MLP neurons of a small language model. Each row is named by its layer, matrix (gate and up: input weights; down: output weights) and neuron, and shows model dimensions 48-111. Each number is 200 + 40 x the weight over its row's rms, rounded and kept within 0 to 999. A neuron's up and down rows have the sign that makes its largest values positive.
After each neuron's rows, "fires on" lists the tokens most often at its 100 highest values on Wikipedia text that the model never trained on; "fires before" lists the tokens most often just after its 100 highest values on Wikipedia text that the model never trained on.

L5.gate141,238,229,162,207,159,190,261,145,242,261,241,230,235,207,146,174,241,180,255,170,141,182,225,278,243,198,122,233,253,115,229,195,240,180,189,231,254,146,174,159,204,208,174,227,185,274,183,180,201,197,132,200,141,155,171,202,178,190,283,204,200,194,126,208
L5.up141,184,200,267,194,231,160,212,172,303,221,188,210,198,205,214,114,280,229,277,168,175,188,99,233,170,181,185,227,248,132,213,195,192,207,231,247,259,178,144,177,250,191,179,258,184,212,163,191,228,274,189,205,182,226,97,187,201,200,229,211,244,216,155,155
L5.down141,219,278,237,124,180,207,199,232,180,180,206,183,229,275,284,237,223,178,217,140,262,178,211,259,216,212,263,202,142,70,217,255,180,168,305,230,162,240,235,239,214,259,212,219,141,233,170,186,219,171,109,263,180,222,255,224,213,237,236,220,246,244,154,181
fires on: ".\"", "\".", " ==", ")\"", ".”", ",\""
fires before: "\n", " The", " |"

L5.gate286,107,187,149,170,189,183,172,206,287,211,276,248,154,131,183,202,208,179,210,176,206,153,168,192,158,152,250,190,201,232,242,193,211,171,182,195,262,290,194,97,199,142,163,212,146,199,192,238,220,266,151,169,140,182,201,165,202,219,264,188,139,142,240,211
L5.up286,216,210,162,146,156,233,223,215,190,236,212,258,222,204,179,189,120,177,168,158,212,170,200,219,180,237,179,290,144,176,245,175,245,145,143,202,220,182,198,160,243,190,136,224,137,197,199,291,187,236,205,184,178,148,188,167,235,239,158,155,225,166,217,167
L5.down286,189,262,183,225,209,208,237,118,247,282,158,153,174,184,125,238,163,165,191,123,142,210,196,211,163,206,249,208,235,231,253,209,230,141,246,257,192,172,217,122,284,165,129,237,115,255,172,211,175,193,223,271,206,195,189,164,233,192,213,203,122,242,191,205
fires on: " ==", " ===", "-", " died", " was"
fires before: "\n", " in"

L8.gate13,167,222,159,181,241,93,207,228,120,227,248,159,228,177,177,203,158,226,285,119,143,230,143,194,232,198,177,209,203,138,210,188,176,210,188,140,148,193,148,250,161,162,143,161,141,149,181,207,185,202,197,160,138,174,202,199,151,180,166,239,176,228,174,154
L8.up13,254,200,172,275,165,170,248,142,247,276,149,158,239,173,197,318,114,201,183,146,242,248,191,170,210,151,191,185,188,127,247,158,250,180,183,163,221,232,195,137,130,227,212,214,211,195,230,181,226,185,246,271,164,201,219,232,171,280,203,243,219,186,195,196
L8.down13,247,204,164,218,230,203,193,212,205,237,155,197,171,160,206,236,199,199,212,148,197,167,242,200,180,174,153,194,275,182,136,217,247,182,218,195,160,176,171,233,169,112,145,187,194,155,165,102,160,205,221,148,135,146,258,210,145,238,220,218,227,217,187,87
fires on: "==", ".", " |", ")."
fires before: "\n", " The"

L10.gate206,192,127,205,172,143,198,150,218,207,183,180,234,243,101,226,170,233,233,180,167,193,174,210,228,190,194,258,219,176,190,207,123,208,208,232,180,218,195,221,128,188,209,199,157,169,169,220,251,107,213,215,215,208,235,165,231,242,160,205,194,197,112,196,145
L10.up206,272,163,149,210,208,167,275,207,233,223,162,173,177,161,261,244,207,169,194,295,247,188,256,211,159,246,216,177,120,146,199,225,181,130,169,162,206,204,168,228,215,168,205,169,182,175,179,232,233,172,157,141,227,227,125,182,263,271,205,239,198,185,143,210
L10.down206,249,243,217,185,228,250,212,182,228,143,174,171,248,184,228,194,230,215,173,84,159,182,251,247,272,263,209,214,226,228,128,166,254,201,256,232,171,215,198,226,222,254,150,189,113,207,215,244,235,220,226,200,229,184,203,196,155,173,163,233,242,263,218,178
fires on: " |", " 6"
fires before: "\n", " |", " 6", " 7", " 5", " Total"

L11.gate334,157,171,191,179,265,224,216,208,163,159,139,235,201,165,181,160,250,161,240,173,190,230,150,176,237,223,196,171,261,237,221,278,196,139,142,187,161,168,197,256,155,160,169,212,243,210,238,268,169,185,216,230,233,181,227,166,199,238,222,187,198,210,188,99
L11.up334,137,216,185,239,246,155,227,220,231,199,200,279,182,175,129,153,220,159,186,132,202,207,115,222,186,217,88,187,172,238,166,234,187,216,171,200,221,213,235,268,236,252,276,248,232,145,240,230,182,154,165,232,209,199,213,169,192,286,203,266,195,192,209,164
L11.down334,187,263,166,188,213,173,189,248,216,168,222,197,222,170,182,252,145,174,216,209,122,198,209,232,217,212,152,186,173,230,230,192,151,237,242,190,241,154,181,221,246,215,235,85,190,235,169,185,224,212,215,102,229,172,204,249,227,160,189,218,230,233,221,135
fires on: ".", ".\"", ")."
fires before: "\n", " The", " He", " A", " In"

L12.gate181,160,185,153,156,180,214,231,229,225,214,160,235,193,250,182,218,182,273,137,248,217,219,191,200,215,202,144,207,144,209,192,272,126,165,164,173,173,148,255,202,243,234,250,124,203,244,242,165,203,132,277,192,239,235,153,135,220,206,225,168,247,161,146,163
L12.up181,226,208,192,176,174,241,213,196,284,176,205,156,227,192,168,258,124,151,234,205,155,220,256,214,192,192,247,152,278,218,252,196,218,211,257,250,152,120,220,178,184,194,223,244,244,234,150,158,226,152,239,135,185,151,124,127,204,177,146,150,264,218,153,228
L12.down181,228,241,249,144,175,197,152,338,150,185,185,226,257,200,166,250,267,169,229,182,192,211,166,273,124,181,229,250,209,150,193,203,144,208,239,245,213,201,198,187,238,268,162,202,299,247,164,222,262,262,194,239,214,246,234,222,229,208,229,231,202,198,126,215
fires on: " of", " to"
fires before: " the", " these", " which", " them", " his"

L11.gate58,177,244,231,241,254,191,203,263,127,170,171,142,193,109,158,121,168,249,278,275,108,204,170,300,155,234,200,177,146,253,235,175,189,202,196,207,314,167,193,214,244,152,191,168,156,180,182,182,204,185,170,177,261,202,190,202,244,209,172,216,204,166,181,187
L11.up58,177,215,228,165,183,202,122,147,185,190,133,203,206,163,132,279,212,183,189,140,238,205,137,184,241,229,211,175,228,230,178,191,182,182,237,222,314,221,222,237,139,224,268,217,274,232,236,132,197,163,184,158,211,212,249,178,186,232,249,271,259,157,137,193
L11.down58,238,213,118,210,123,234,204,241,143,220,220,185,166,244,222,187,166,250,219,199,164,269,221,216,166,215,243,167,197,225,190,215,281,196,203,177,147,229,280,244,175,176,233,160,191,162,215,166,117,285,245,233,218,147,178,181,213,97,151,180,217,224,165,188
fires on: "."
fires before: "\n", " The", " He", " A", " For"

L5.gate425,242,183,217,208,180,235,149,181,300,217,255,199,220,199,173,171,220,140,128,209,233,169,232,258,207,226,190,194,216,210,162,204,209,172,220,299,145,200,128,199,261,176,178,266,194,235,246,215,191,205,185,214,130,185,179,199,255,252,159,223,263,281,247,159
L5.up425,209,167,211,188,199,260,208,209,219,159,246,136,156,175,155,171,173,262,240,200,171,118,193,228,157,152,207,115,166,216,179,117,195,173,229,343,200,193,220,243,265,202,169,180,156,189,169,201,189,250,254,234,180,174,199,235,194,200,179,183,252,151,256,222
L5.down425,138,207,190,178,273,204,219,204,241,204,250,237,178,209,254,204,156,147,159,228,197,303,153,290,206,203,203,228,239,203,195,111,194,184,218,216,206,169,126,159,172,229,267,182,189,245,195,174,217,187,186,169,223,280,170,219,193,213,192,184,204,221,284,180
fires on: " |", " with", " to"
fires before: "\n", " 0", " –", " 1"

L5.gate334,247,206,218,159,278,204,246,239,204,156,206,176,224,206,222,205,251,209,262,206,237,216,155,238,243,264,225,199,215,233,189,206,192,215,168,225,230,228,170,258,203,241,183,157,207,177,129,194,171,178,216,209,237,184,267,163,194,132,175,184,151,183,229,189
L5.up334,218,237,247,171,214,132,215,187,188,247,144,152,215,236,262,217,206,203,201,199,147,209,249,177,242,245,201,157,239,207,149,196,211,117,215,220,122,139,128,278,193,214,235,244,283,132,155,188,186,167,168,210,183,206,199,253,162,160,189,198,199,198,154,157
L5.down334,259,276,177,209,184,187,197,160,195,193,145,251,222,181,213,203,238,241,152,188,205,170,252,201,148,153,141,216,240,196,207,181,217,167,214,97,180,287,199,246,191,198,150,191,257,209,149,171,156,237,249,228,234,239,177,230,222,209,212,222,187,296,133,167
fires on: ")", " of", " ", " Norway", "ush", " Win"
fires before: " |", " to", "\n", " and"

L5.gate144,153,216,200,223,255,211,163,172,252,303,181,210,225,173,199,207,179,199,138,205,207,126,171,171,242,227,218,199,221,195,196,193,202,145,230,113,247,144,161,172,237,130,227,267,221,200,180,177,216,198,204,224,280,219,228,175,254,166,143,204,124,165,194,184
L5.up144,204,181,174,223,198,191,233,165,233,281,163,145,117,210,162,205,180,234,174,204,202,264,213,232,190,288,210,177,217,201,209,238,210,159,278,205,188,236,208,277,96,144,230,184,176,136,266,238,166,229,263,193,233,206,186,292,179,188,242,221,227,199,115,128
L5.down144,211,211,198,234,181,187,119,198,187,218,147,177,163,201,234,231,151,202,168,258,209,153,167,190,231,340,192,193,319,253,260,215,201,225,214,190,233,166,144,201,288,190,185,262,243,192,202,178,204,224,232,191,190,276,235,114,256,232,135,180,157,224,266,185
fires on: ")", ");"
fires before: " |", "\n"

L9.gate100,175,232,153,220,193,203,268,120,208,173,181,121,222,124,275,127,240,229,223,234,188,130,133,192,257,173,289,204,161,192,124,139,145,233,245,251,222,173,175,249,207,197,179,229,239,204,163,256,194,206,197,230,188,207,146,230,232,240,254,174,166,197,198,90
L9.up100,194,297,159,183,166,175,215,205,255,184,193,239,157,197,213,216,247,226,194,191,216,162,188,183,179,237,218,159,172,237,238,193,208,161,206,189,190,196,266,208,253,191,178,121,256,172,147,249,203,168,218,194,225,172,147,177,251,167,214,212,249,297,146,150
L9.down100,155,216,214,197,147,231,228,159,192,171,165,100,196,228,176,212,279,151,217,247,209,176,154,194,182,189,174,238,175,161,208,195,149,230,224,179,184,257,236,311,228,269,191,203,256,216,119,276,162,206,170,291,219,247,136,170,210,155,183,186,190,214,155,121
fires on: "."
fires before: "2", "5", "3", "0", "8", "6"

L8.gate365,109,243,169,284,274,235,236,253,302,252,147,176,214,198,172,246,173,229,235,230,224,190,189,217,215,187,196,172,149,199,171,231,178,330,155,226,200,220,81,193,191,183,198,147,184,215,176,105,206,206,162,203,237,203,214,223,212,161,191,193,147,217,178,86
L8.up365,194,226,138,214,249,282,280,223,213,202,169,213,212,279,162,161,209,254,282,166,198,205,185,244,241,240,186,94,103,172,192,258,250,242,190,196,156,207,211,224,198,177,256,243,252,190,258,172,174,206,196,158,166,188,131,171,209,157,210,308,240,217,215,158
L8.down365,210,316,238,204,159,266,223,207,201,146,189,172,158,174,221,200,223,233,295,132,212,197,200,239,181,176,189,212,230,194,197,223,157,128,245,155,194,182,193,270,226,192,203,193,172,211,170,167,264,149,206,166,174,218,239,207,189,170,154,229,203,204,175,130
fires on: "==", ".", " but", " although", " and"
fires before: "\n", " The", " He"

L12.gate304,102,184,229,154,208,188,156,196,193,197,142,173,240,196,218,246,244,246,138,196,140,196,185,195,226,172,126,225,171,118,209,218,201,212,266,39,206,234,270,257,161,194,184,191,173,168,205,208,176,209,220,238,214,262,200,171,147,197,213,168,207,201,155,154
L12.up304,241,180,178,185,214,224,195,185,212,175,233,190,193,179,229,221,205,130,227,137,218,196,211,209,236,238,133,157,207,200,206,175,222,166,197,230,301,226,200,172,159,219,181,200,179,245,254,202,260,204,199,266,180,260,229,169,205,226,180,186,235,197,190,232
L12.down304,230,214,138,261,179,193,191,248,195,155,182,223,185,186,249,221,209,224,231,167,186,182,213,197,211,181,219,164,192,192,117,215,187,191,163,329,136,207,214,225,194,267,202,189,236,269,218,156,242,197,221,166,184,191,239,164,157,216,198,247,192,154,205,244
fires on: "\n", " \"", "."
fires before: "\n", "The"

L2.gate203,176,179,140,180,143,185,243,189,173,234,215,212,171,174,206,265,240,149,182,169,170,204,212,257,217,202,203,166,241,198,195,222,253,176,206,188,197,197,202,209,285,210,244,234,246,212,174,156,232,169,188,188,189,215,237,188,210,138,181,226,250,281,141,132
L2.up203,158,226,169,254,171,148,235,135,203,206,233,240,162,206,167,182,210,137,184,222,179,227,234,244,197,144,231,199,236,219,214,220,240,269,232,184,180,176,202,143,260,235,218,202,232,235,215,209,223,209,282,180,173,222,168,196,173,151,229,244,296,261,180,203
L2.down203,167,217,145,149,128,175,157,195,225,168,210,202,266,171,282,189,220,171,195,227,217,151,218,191,118,217,136,157,227,151,217,222,187,324,231,103,202,206,156,178,189,220,243,193,240,206,177,199,221,150,144,270,196,188,196,219,200,152,225,206,211,210,191,194
fires on: " United", " German", " local", " 94", " money"
fires before: " States", " Kingdom", ":", "°"

L11.gate384,177,91,132,207,201,131,252,235,275,201,224,197,173,172,204,201,222,188,206,167,272,220,186,190,232,122,195,161,184,123,223,234,241,196,223,176,232,206,196,200,211,164,152,167,219,179,177,191,165,149,200,215,263,205,199,245,233,178,200,251,167,201,163,175
L11.up384,241,135,115,206,247,166,211,245,194,207,285,170,190,205,225,212,196,250,189,152,294,254,236,246,208,163,234,209,204,229,198,129,275,181,238,224,233,239,183,189,188,171,165,178,186,155,239,145,223,188,202,156,286,221,304,223,203,153,243,227,217,187,141,168
L11.down384,156,169,140,193,169,191,300,169,229,203,202,248,194,220,261,257,177,203,212,216,242,172,194,220,237,197,229,195,161,136,244,179,259,259,228,239,121,156,233,195,161,175,282,230,190,199,175,245,240,238,226,225,274,229,226,223,220,200,227,240,230,172,201,183
fires on: "==", " ==", "==="
fires before: "\n"

L10.gate24,201,198,203,196,144,244,179,144,253,214,251,122,239,185,176,197,287,168,203,234,210,187,152,238,148,302,176,164,187,217,146,220,190,255,123,226,209,197,188,164,200,190,181,170,229,152,153,191,215,205,136,213,277,182,233,166,235,174,227,186,229,258,187,126
L10.up24,138,217,205,147,137,262,199,213,207,220,251,203,161,184,172,249,211,226,236,188,150,234,187,232,197,257,237,200,201,195,252,210,193,211,180,208,222,299,164,146,221,205,127,161,160,155,174,197,259,234,170,224,138,213,199,223,161,237,193,183,159,130,235,200
L10.down24,148,181,167,172,206,248,228,209,222,177,162,190,261,224,168,176,150,221,146,204,236,197,200,242,252,140,156,185,216,196,261,189,174,240,145,175,194,223,225,256,249,189,251,224,121,240,153,210,154,212,175,231,162,290,158,130,236,239,164,191,185,109,279,179
fires on: "-", "–"
fires before: "0", "1", "2", "3", "offs"

L12.gate81,223,190,222,157,227,218,165,272,224,238,138,227,209,271,150,227,154,191,175,229,236,184,195,216,178,259,208,203,274,289,115,166,163,230,245,137,207,239,208,234,144,226,224,235,225,279,139,167,165,204,215,237,204,181,224,188,216,200,172,215,232,205,233,212
L12.up81,176,145,265,159,178,204,159,204,140,213,130,185,205,155,298,185,179,206,222,217,116,262,208,191,198,203,168,238,255,155,150,204,198,213,201,206,150,205,183,231,191,209,268,250,249,199,230,165,227,211,219,157,228,251,145,138,204,174,154,242,195,112,193,186
L12.down81,243,250,253,260,221,237,163,213,181,181,168,175,169,223,188,225,201,211,253,208,121,171,246,203,230,190,192,195,229,143,259,181,142,203,167,233,163,176,212,171,175,166,153,159,264,240,206,291,241,185,156,316,207,223,132,233,202,175,175,194,237,262,73,206
fires on: " of", "\n", " ("
fires before: " the", " these", " them", "-", " which"

L12.gate189,199,228,148,255,288,97,219,277,207,211,216,180,197,191,164,227,228,193,171,122,201,258,193,176,253,181,158,250,217,166,179,223,196,162,228,134,214,232,203,258,158,168,205,218,190,236,226,190,179,198,252,216,222,244,202,168,203,254,215,167,187,170,175,174
L12.up189,169,173,154,175,206,168,256,272,211,254,233,204,192,277,162,255,131,176,220,154,212,217,255,299,233,189,206,188,156,83,130,228,272,154,247,197,155,236,187,242,164,173,188,179,187,183,160,226,215,197,297,235,216,178,175,183,215,254,139,224,147,193,195,117
L12.down189,245,233,91,227,233,147,207,239,213,237,202,194,176,188,178,266,212,205,236,169,158,193,191,189,185,168,208,180,244,160,222,198,209,213,153,164,215,157,193,259,225,162,239,162,176,203,171,196,181,192,175,187,187,266,258,227,129,210,209,151,235,197,218,143
fires on: "==", " ==", "===", "\n"
fires before: "\n"

L10.gate216,257,250,235,246,210,132,184,212,194,227,163,140,159,206,151,171,177,200,193,189,248,155,193,261,144,185,173,234,177,181,164,229,300,168,250,194,197,209,180,148,86,212,181,231,176,141,158,178,213,261,227,254,156,195,150,180,186,165,230,194,243,155,227,121
L10.up216,247,192,208,183,180,234,215,208,242,210,179,199,263,234,219,183,239,224,239,168,222,164,277,214,241,179,201,220,204,206,278,213,206,193,209,263,155,235,169,210,221,155,161,262,208,184,144,197,193,218,157,255,242,160,192,184,208,290,280,194,196,230,161,212
L10.down216,169,199,187,180,278,194,188,158,196,200,217,184,148,245,199,167,173,169,283,148,235,202,176,217,214,149,179,194,164,165,166,207,283,165,223,240,148,190,194,222,179,196,194,119,167,172,232,273,219,176,204,163,176,264,250,151,148,187,201,194,210,190,186,222
fires on: " 2", " 1", " 6", " 3", " 4", " 7"
fires before: "–", "',", ",", " –", "'", ":"

L10.gate264,212,142,147,215,221,148,256,212,270,168,252,196,215,238,209,211,133,120,178,138,217,200,268,205,202,182,214,182,147,158,161,245,261,217,194,210,227,150,217,206,218,186,156,123,222,185,206,178,207,220,174,226,267,165,209,136,172,141,168,285,245,158,173,120
L10.up264,184,205,179,228,206,186,237,177,241,134,186,235,115,217,193,210,169,231,196,167,230,277,142,254,208,131,211,213,204,159,220,195,238,184,204,219,303,173,266,203,201,169,211,188,160,150,209,107,165,202,236,253,219,249,208,196,216,208,287,160,191,179,203,224
L10.down264,243,184,268,172,287,185,234,170,229,209,251,234,202,186,232,243,210,209,236,176,255,219,224,209,145,170,208,236,136,160,202,268,183,240,198,174,217,121,227,222,192,249,181,187,162,198,188,147,235,148,178,109,226,173,257,160,230,211,162,180,269,188,177,138
fires on: " ==", "==", "==="
fires before: "\n"

L9.gate102,193,202,203,166,211,192,204,196,242,220,260,285,189,215,199,276,130,192,231,282,159,158,176,210,196,162,210,185,125,214,252,162,208,220,233,201,182,224,157,333,260,187,189,236,186,157,198,169,191,185,182,145,204,137,178,148,174,140,153,171,174,227,139,134
L9.up102,159,196,208,211,184,222,231,199,244,253,188,252,143,280,295,228,221,141,170,188,148,188,152,176,219,202,244,143,187,217,214,171,180,189,285,226,174,96,223,178,175,209,186,290,223,204,125,213,292,196,194,144,277,168,239,147,122,268,181,210,214,182,131,177
L9.down102,234,213,215,164,198,258,120,213,209,241,212,246,207,257,212,229,182,239,230,286,221,251,247,199,224,166,219,262,222,91,163,141,205,205,231,232,170,210,217,281,246,246,165,187,214,177,198,192,134,216,193,193,192,111,237,258,164,176,216,186,157,204,164,140
fires on: " |", ";", " ===", "==", "|"
fires before: "\n", " \"", " —;"

L3.gate288,244,250,169,178,206,195,189,182,206,230,225,193,193,210,170,235,187,206,197,189,138,186,123,222,192,178,171,140,230,175,176,235,173,149,246,136,187,227,313,162,155,198,202,146,182,198,203,126,205,225,219,286,196,250,246,220,184,260,206,137,173,172,204,233
L3.up288,182,272,177,209,196,143,236,279,184,171,246,208,169,249,142,166,240,108,165,250,232,191,155,215,220,198,132,164,191,150,214,211,154,128,240,176,194,203,258,242,127,178,206,172,174,204,183,206,125,165,178,268,186,282,199,198,234,223,224,176,191,128,262,126
L3.down288,135,125,141,187,185,117,155,154,202,193,173,139,240,102,213,187,168,143,241,147,180,251,150,248,247,244,193,256,226,221,196,177,211,214,242,181,206,163,167,155,139,213,235,164,206,199,178,189,195,171,234,146,239,145,243,202,159,138,258,218,147,203,185,191
fires on: ".", " =", " |", "===", ")."
fires before: "\n", " The"

L2.gate141,208,217,155,200,241,126,220,204,183,315,227,208,198,168,243,204,157,119,229,148,172,198,102,165,260,192,185,187,153,177,197,164,234,175,182,265,212,219,182,266,141,238,230,189,235,148,226,197,212,173,214,243,170,162,248,151,208,208,170,240,144,268,235,237
L2.up141,152,190,258,196,184,227,186,226,247,249,198,181,200,202,185,95,149,194,192,177,190,251,131,246,241,209,119,219,169,220,181,206,204,169,181,206,255,167,154,195,179,202,178,198,223,170,280,122,149,216,190,292,228,249,179,211,252,216,170,228,196,149,239,201
L2.down141,205,227,197,188,179,199,161,187,257,174,250,214,193,200,183,247,238,244,144,258,216,194,248,206,230,237,188,224,263,162,284,245,157,304,245,69,236,221,147,199,229,174,152,283,170,226,187,194,264,215,226,151,247,250,110,204,227,197,258,170,278,200,139,217
fires on: "==", "==="
fires before: "\n"

L9.gate343,177,229,141,205,229,153,200,203,154,182,226,162,194,173,192,185,189,142,140,259,173,247,291,232,227,240,238,158,222,161,219,270,172,179,230,195,199,118,177,239,237,158,107,191,224,236,266,295,288,180,238,188,270,159,224,263,232,144,225,198,128,158,181,177
L9.up343,200,225,191,204,169,256,222,239,161,250,253,186,103,295,272,219,216,137,215,197,231,225,189,164,259,265,250,187,251,210,193,210,156,221,132,219,179,151,184,220,195,106,219,206,214,191,221,273,243,136,149,202,190,159,221,254,205,173,282,184,178,207,178,153
L9.down343,177,215,112,161,185,164,179,188,160,240,136,170,150,150,199,107,160,189,221,246,163,283,240,236,203,144,255,201,198,158,310,173,163,199,265,159,179,107,196,246,185,252,135,223,186,166,273,203,194,207,195,252,285,260,228,222,208,214,240,196,191,183,205,207
fires on: ")", " daily", " maximum"
fires before: " |", "\n", " °", " maximum"

L4.gate70,182,207,171,195,210,190,222,237,180,198,190,204,114,169,238,142,189,209,298,237,193,169,212,234,229,231,151,203,134,273,127,233,214,190,245,174,223,181,175,256,214,139,260,247,152,206,210,147,220,170,177,175,308,139,198,244,196,199,225,264,163,180,169,148
L4.up70,199,194,213,235,185,219,213,205,231,235,141,137,143,182,276,215,222,191,181,261,278,276,213,212,243,245,223,176,182,185,148,145,222,172,224,183,195,154,199,193,181,209,322,199,171,188,271,181,230,184,229,171,267,193,155,170,240,186,272,221,233,243,222,238
L4.down70,217,178,231,228,208,221,174,160,253,222,212,152,279,236,168,247,160,162,231,215,218,198,212,204,211,214,218,190,255,209,204,240,253,143,252,213,232,223,231,217,251,172,150,197,234,154,188,162,176,254,192,193,205,185,230,304,217,198,156,291,187,203,155,122
fires on: "\n", ";", ");", " no"
fires before: "-", "\n", " |"

L10.gate328,277,206,167,126,197,136,229,179,189,197,135,247,180,166,223,267,168,232,241,151,190,205,185,211,216,231,116,155,186,231,177,156,167,218,239,182,141,233,236,166,191,164,273,204,158,234,280,179,277,139,199,178,292,194,219,237,209,220,175,95,217,189,172,216
L10.up328,133,183,203,226,259,267,168,234,231,206,190,181,219,239,214,160,218,166,231,205,187,206,244,219,166,194,198,289,198,215,240,182,195,215,178,237,125,183,209,186,245,310,222,267,263,175,177,125,223,191,289,238,177,167,224,138,185,236,249,174,165,182,253,160
L10.down328,194,258,190,224,190,274,149,207,208,199,170,147,193,224,189,205,156,195,212,185,233,233,252,276,126,187,190,214,218,223,177,199,148,160,167,214,208,238,170,193,140,182,200,118,152,196,172,170,173,281,153,250,277,201,203,168,200,153,204,176,217,180,138,168
fires on: " of", " with", " before"
fires before: " the", " these", " his", " them"

L11.gate400,212,152,222,179,220,171,292,239,176,188,222,183,159,202,240,197,183,209,221,224,244,216,226,231,246,126,232,176,196,200,197,206,169,169,239,161,253,184,158,203,236,223,188,216,232,215,177,182,231,221,241,224,245,245,208,250,221,251,242,160,268,173,179,124
L11.up400,243,182,269,184,244,207,185,213,241,207,229,229,179,178,192,224,191,166,236,181,311,151,173,218,141,239,306,129,226,227,168,227,224,237,194,235,238,220,215,224,176,241,177,217,155,200,227,102,128,168,188,187,197,195,184,194,149,124,171,224,258,185,206,143
L11.down400,272,200,135,167,235,200,225,206,200,212,244,205,183,202,211,254,194,219,197,181,183,153,175,224,220,169,161,176,227,219,188,232,290,121,321,223,319,225,234,197,247,214,197,251,82,226,162,218,198,201,165,126,216,234,265,193,177,211,236,162,235,177,196,125
fires on: "==", " ==", "==="
fires before: "\n"

L12.gate197,186,156,198,107,199,133,214,208,151,226,152,225,196,230,228,289,194,267,156,172,146,226,206,173,141,196,201,232,173,248,179,241,138,250,164,197,224,162,230,268,158,207,206,206,235,171,152,122,152,253,223,229,156,245,149,168,270,226,204,197,246,197,160,188
L12.up197,207,205,176,248,222,126,109,209,191,193,187,180,202,171,207,114,182,197,144,131,182,234,209,217,125,208,270,115,232,187,127,196,195,168,167,230,224,238,268,230,224,249,217,208,218,175,217,112,203,136,204,172,208,189,169,166,186,204,252,150,231,201,219,186
L12.down197,246,222,207,252,134,199,160,178,160,192,262,166,233,167,227,177,211,233,205,170,205,181,138,237,253,190,166,229,159,192,183,195,106,187,219,147,270,199,125,214,173,264,157,156,211,222,220,257,210,251,244,205,221,238,229,276,181,219,141,178,166,209,183,232
fires on: " of", " during", " after", " by"
fires before: " the", " them", " these", " his"

L2.gate378,219,266,185,215,202,157,200,178,190,208,218,213,173,255,170,205,190,213,166,172,212,221,196,213,179,168,202,148,147,170,175,135,248,288,197,218,212,206,181,163,186,212,238,232,218,152,228,199,226,193,189,244,273,240,235,120,251,278,239,311,234,215,180,208
L2.up378,226,274,151,180,195,204,199,221,218,295,239,194,175,201,186,222,160,253,160,163,221,178,224,193,225,160,192,139,194,186,199,162,258,212,113,178,212,166,187,203,248,184,155,249,229,138,208,165,287,161,185,261,198,262,234,288,236,239,181,176,182,207,194,258
L2.down378,205,150,218,190,211,149,221,162,190,250,111,197,204,142,250,168,189,138,248,164,162,180,217,170,169,188,178,185,222,205,180,191,200,187,311,239,131,249,184,213,200,203,201,234,161,184,167,198,131,198,213,126,173,262,133,223,187,135,242,261,224,188,188,169
fires on: ".", ".\"", "\".", " 32"
fires before: "\n", " The", "–", " In"